Weights of a small transformer language model.
Size: 8 layers, width 320, 4 heads of 64 (2 for keys and values), MLP 832 SwiGLU, vocabulary 16384, 18.8M parameters.
Architecture: RMSNorm before each block, rotary positions, untied embeddings.
Training: a variant of Muon for these matrices, 4600 steps.
MLP neurons of a small language model. Each row is named by its layer, matrix (gate and up: input weights) and neuron, and shows model dimensions 96-223. Each number is 500 + 40 x the weight over its row's rms, rounded and kept within 0 to 999. Numbers have three digits each. A neuron's up and down rows have the sign that makes its largest values positive.
After each neuron's rows, "fires on" lists the tokens most often at its 100 highest values on Wikipedia text that the model never trained on.

L5.gate13:495485548493487483550478471475589539490573576489532532496501509448468550557521541472468463527532540497481519530503490501375506426545463508570446519532494470595506481493479487514476470474487479626537463468495508472504424498494571480452497465497559454545521499480522431467523461462488501466502493560520470477529533520513544528465457494514543435467415513453465514489501523481519510505536
L5.up13:517456460449513487501568447523491490534471570491521478546501541568462475472559480509467501456543487442536549476536454456461523552540518506583499503556525543470479488481539499529431499527529430486508481495521448446483452467523505528463493544512481449486523440441554500462543514469518542506484502512510487509537573528456465468532554585502504583492449490456579515569501523534455486606577
fires on: " one", " part", "'", " out"

L5.gate301:528555442500459554490409555504521505504362512479501534527502535564466526576487588466492530463534525448518469514559525530506565420545490573501581490520488540466505540530465516506491462565545516508511477510441481421495544497533459464515501498487525459598457495557455503502514516460499549476500493489550455502524608453575508515491468537463446537487484483503435574531528556521475483478496
L5.up301:485530559482460458532513463482547520513509549480477581519477507528483431555570509537557524552541561589443460471542491560454518503516425566516559500537514460481478451476467529495435541579457453486552506482447485471491539497483468469451499454477517471464530487533458496554468530564433446552542499522546531531465546473474593564432555461490467483638512481525517523489439472480459504545547
fires on: "5", "2", "1", "8", "6", "4"

L5.gate605:528467483456528463498525471556481410476510453505472514490512528478549500499512536520528477460464435541498495542534500445469585495512544464585541563514439504482481511429561525497482557504435545471536480534436556443471437547482449505527566445545443491519466524561481585503547482464499564490495510494507514548466486457438461550507448534477518480557536465484497479449486484502473505523502
L5.up605:484553460512444518533501503513482410475483568499464503465501504439478445475437481552614438530513474542505516524483534447530449496473568384542589529430573478511513488468499494460483527501491491417530484511482499432619466480577430458541410448444484463550557539460525515505467492499430534544526439457529497511489389501533449498519509484527551389513514472448569543515467472460456484526496
fires on: " ", " the"

L5.gate262:483508540516471545526482546452481447408493494499406464496567560443464564480486526555509521476462568512464496510525457528437513496411478512495492548532444502565556553440487506423454525552488486485467510531475532398484567500530483486485431540504516494559521507446510506493474454450553483509469546396517510479434538485511538423529467529452501519451485433509478516457504552516634465496452
L5.up262:535518411593475500483471499459469504430547523456411499447545518504494594491602479529453493416437580491472558491532510476498510487484480432504476504491532468451468461455530556428482533532573502431497485448478492402534470535448418602461500456530533519516535437474509577564536541521538467520497479471520524467478514486453437467480490505464500524497422494550519478503434507510535504546446
fires on: "\n"

L5.gate437:480514526544494482620509530571519495424394520544428559479547553437543540507457478545504522413523473484536494457514533462526476493420520469518519583551523464457483485496572517489472461500526464479511526414502510571481505552538497500491557497519504545497583482512486491481525525462488512478541552416556471514524489487472509480528531573503430489532495490486575489519455496476550556517468
L5.up437:498480550480427376470420522535529507513528478499470488500455530443510492536513490455548543552494456524466468555444487472528556435539534505487572544524472457500470522456474541537429444452465418467555411460490544559436455526518537510557459461492441499516588503503522491517454532537474520478494531605473482525492470480398504554471480519530468574519453470568517510554466479484410531502551
fires on: " |", "0", " %", "\n", "-"

L5.gate590:467540423453511460436492466464521548538536444559510546548473527511528516473545534505483471590494526501551527500520548503493513553532524408482533499521449590438478517559551529509462559498513480427563446474554539536475499534523499522541502520484494528535528479457539537554555421474450432486541505516545537515489514490484544532458598437502473447514452523540523478523475538475518520546521
L5.up590:455528533522494405495474464493548533506465539434466512510493483492566553453550438531437466442498488516490502517550529479483534587562572521456521462462479515430465558481499515458483527486459503569472491506482566537485517450492450507526524536568553485535493518470490527567521438492489483529445462488527498588539511502516473486475436502536519425455468496560399468478494594542551501481558
fires on: "2", "0", "8", "4", "5", " R"

L5.gate449:477455563450473472528438465461530393460511468417516442485466513431516491489409539492503578472517519506522476462513434457509507529536485466555452508528507485512503531503451542513561521545497542500520459501567555544541485525505468494431506466505536473494502450550536537472526480512521475512494562475533481457509511515493463504490464422501509542510446536479421452505461538542509507509472
L5.up449:533468500474459473455454529494492476501531515497486484524525515458563545528485436542478471569517510525487522424571519425494584495526508485564489510484431453491518487473494507456610511564496564437495502518580473523455427540456455448516515480501505470509494408554432530524544476500441500467556465527530452556465489503476499540551436433548529472482456526531448519487543469462471485545514
fires on: " "

L5.gate546:528544422483548515472515490526551475495503520581490612501524448464518480409529413473490531395461571515487485421504522483422536539508533507521440503558491483448427491462423497504470529538508483508505501521509545449446518462546458545495500472468606571591481482518446471422491485514502508434483508487479428484479487466483552495485521502493469472488483489476475459435518520561502519489441
L5.up546:546496382511544534504430473483476500504400549601524562492518518463533452528522441449457490485454511524458477500474516502470495549510514490474520508547517483508462545517485426484500500534518466552485467530461451513494526495527480502531628442498598517548487437472555482493433526504426540422464492533484492481506540478479512446476529494524559479508497476452457447415504488536502431503474
fires on: " Z", ",", "8", " W", " from", "–"

L5.gate224:544539458473441476496528462485587483500467556457504521554461473484494492453479445553520530470449506541549522504438504555533606465496489481460511528492507505486495509517532523439556458481566450485501480496514470421473504568516512460499574506455527536499591521487485436446515565499501465512515441477479511438455533498535560507533451448513503519448466513470526498449508555479533499420501
L5.up224:519573493522449442454583510486484486520482486534441541469518518487531580445562467517455522589441506502447445504471446570503547403513559503488521523453508483449428474565462548469447488544504557499510442509508532483557530544519513528496510476477520540543564455562518530501545501498475463506495536519518531462534490458458505500511435519533504536443587480515460463499476556524477511496488
fires on: " D", " d", " |", "d"

L5.gate495:504516470405509497457431479492538575499490570533520577457447566518432520512499487478464616464451481412503525505532524530454549486495501470530464463472576527417497475539479519499482520498448479492513451589475473441493519476528526446450473494477569493538482390540468508484537524506544537475467567469512563476472549471523476555456506506484403453470422422471529515475421534549513474488539
L5.up495:503471457514505485536503494541471421514429585540502483484471452423576455502483513504442532442517505488412480560526458454528477598527476455472500522561542526452588469471477502546529495431485508420492511483431563442494480481479511510476481556527522461527454479532523465510455515481454536513489540503506434510411446566435575441590578547536571484457446469553465452517521458482523505505495
fires on: " K", "k", "st"

L5.gate191:517485489480524491494534531469533444413456460510501457498466485473510551459563485487530535525543564477598462532511505495508556498540564525503463463495521387504524480557564488505539545509547459482401523497404510490499501506479536466494483561482487528522470499466546459484534482502497523524531485542471463582483532537491466529461571482524518466535565559525518563565478508439500513487508
L5.up191:435550461461448467433455429460443434476445532458566440467507532483574527518450442477525524506567558554496469534492519604445485511345519482451499556491440436501486489469500436468544467501470447502525505560476540439540471530507503523504522535537515555482491516514558439508498533480442529489521548454529460455442502472487456546457467501559479485530486525500484500482494554541580548461519
fires on: "-", " were", " been", " be", " was"

L5.gate741:550574529514464523472509566519477554466479554482448482524582511409544527488502502484519482495472548496434454483470535449483489452456480590524500509518466455475506527501464452474480491551529551511464460500563407551526457528551497499475484487537457527481509447475481521493473434475455444460505488460571461365488524523546526515476502480448487452453533510574517504549498581469464481490472
L5.up741:481621542445477521549440458489510494541470511523523520465541517494489467577535449495483542513497541491501523456420517486558486462535504492513456509530506550519500439437486470564461451490505608507530495522517483481536503468522520529474546483510456422523560480556444548463474496470476477509467589423521439504445548604477433436588413523460532456458484497471465516452520583498517445506496
fires on: " This", " However", " this", " ", " The", " however"

L5.gate498:467477544540559523427514481493554472551518459498483508532542526449529578536541493508437456483532462507465531469451526450452537543438522499442414608482542543498474518458456526460490509520487468482490533463555510504476492545486541465568536503483429416539510482513537494495498548525413578490574479485511438506516424543529474468594559543511509529446532509477520506512539493478469486510434
L5.up498:560471487480520502522466520500399475593492519504582485464572571492426465456484514507495588484527601488512517493465527578473534474453566527504453545493573530492496399489527518500497484493480529520475508568527462540496468523510493473516437517510542537548484508442524460490450522405494472540536438454465484421523552555439556455553523544490520436482496541533471539521480524481518476475552
fires on: " ", " F"

L5.gate113:478446421524465492471474492521507461480542427478514585518455537471539546488539567484504531478443539477487516476515503443494500445456533503502477463501440514465453524439447515452475424514476490515598477500498512519491495528457519492566398482496581520508466504502441537533538503417484431527480437489444522535440451529525472521557549506561578439552536561492521538475528490504474460482528
L5.up113:539472430518499575535489448576555440451488519452516578531520446511551506491506455550502464500494602466576486550508515469497462507493504513482482501483503552592538443540544530484558464500528468517509525580542468484523577525454499566529559491546496515518445514479414545500598492522519473547497491483507527549494463490444537494535506425482506469578501531582453513497512587573516532497533
fires on: "|---|---|---|---|---|", "|---|---|---|---|", "|---|---|---|---|---|---|", " =", ";", " offices"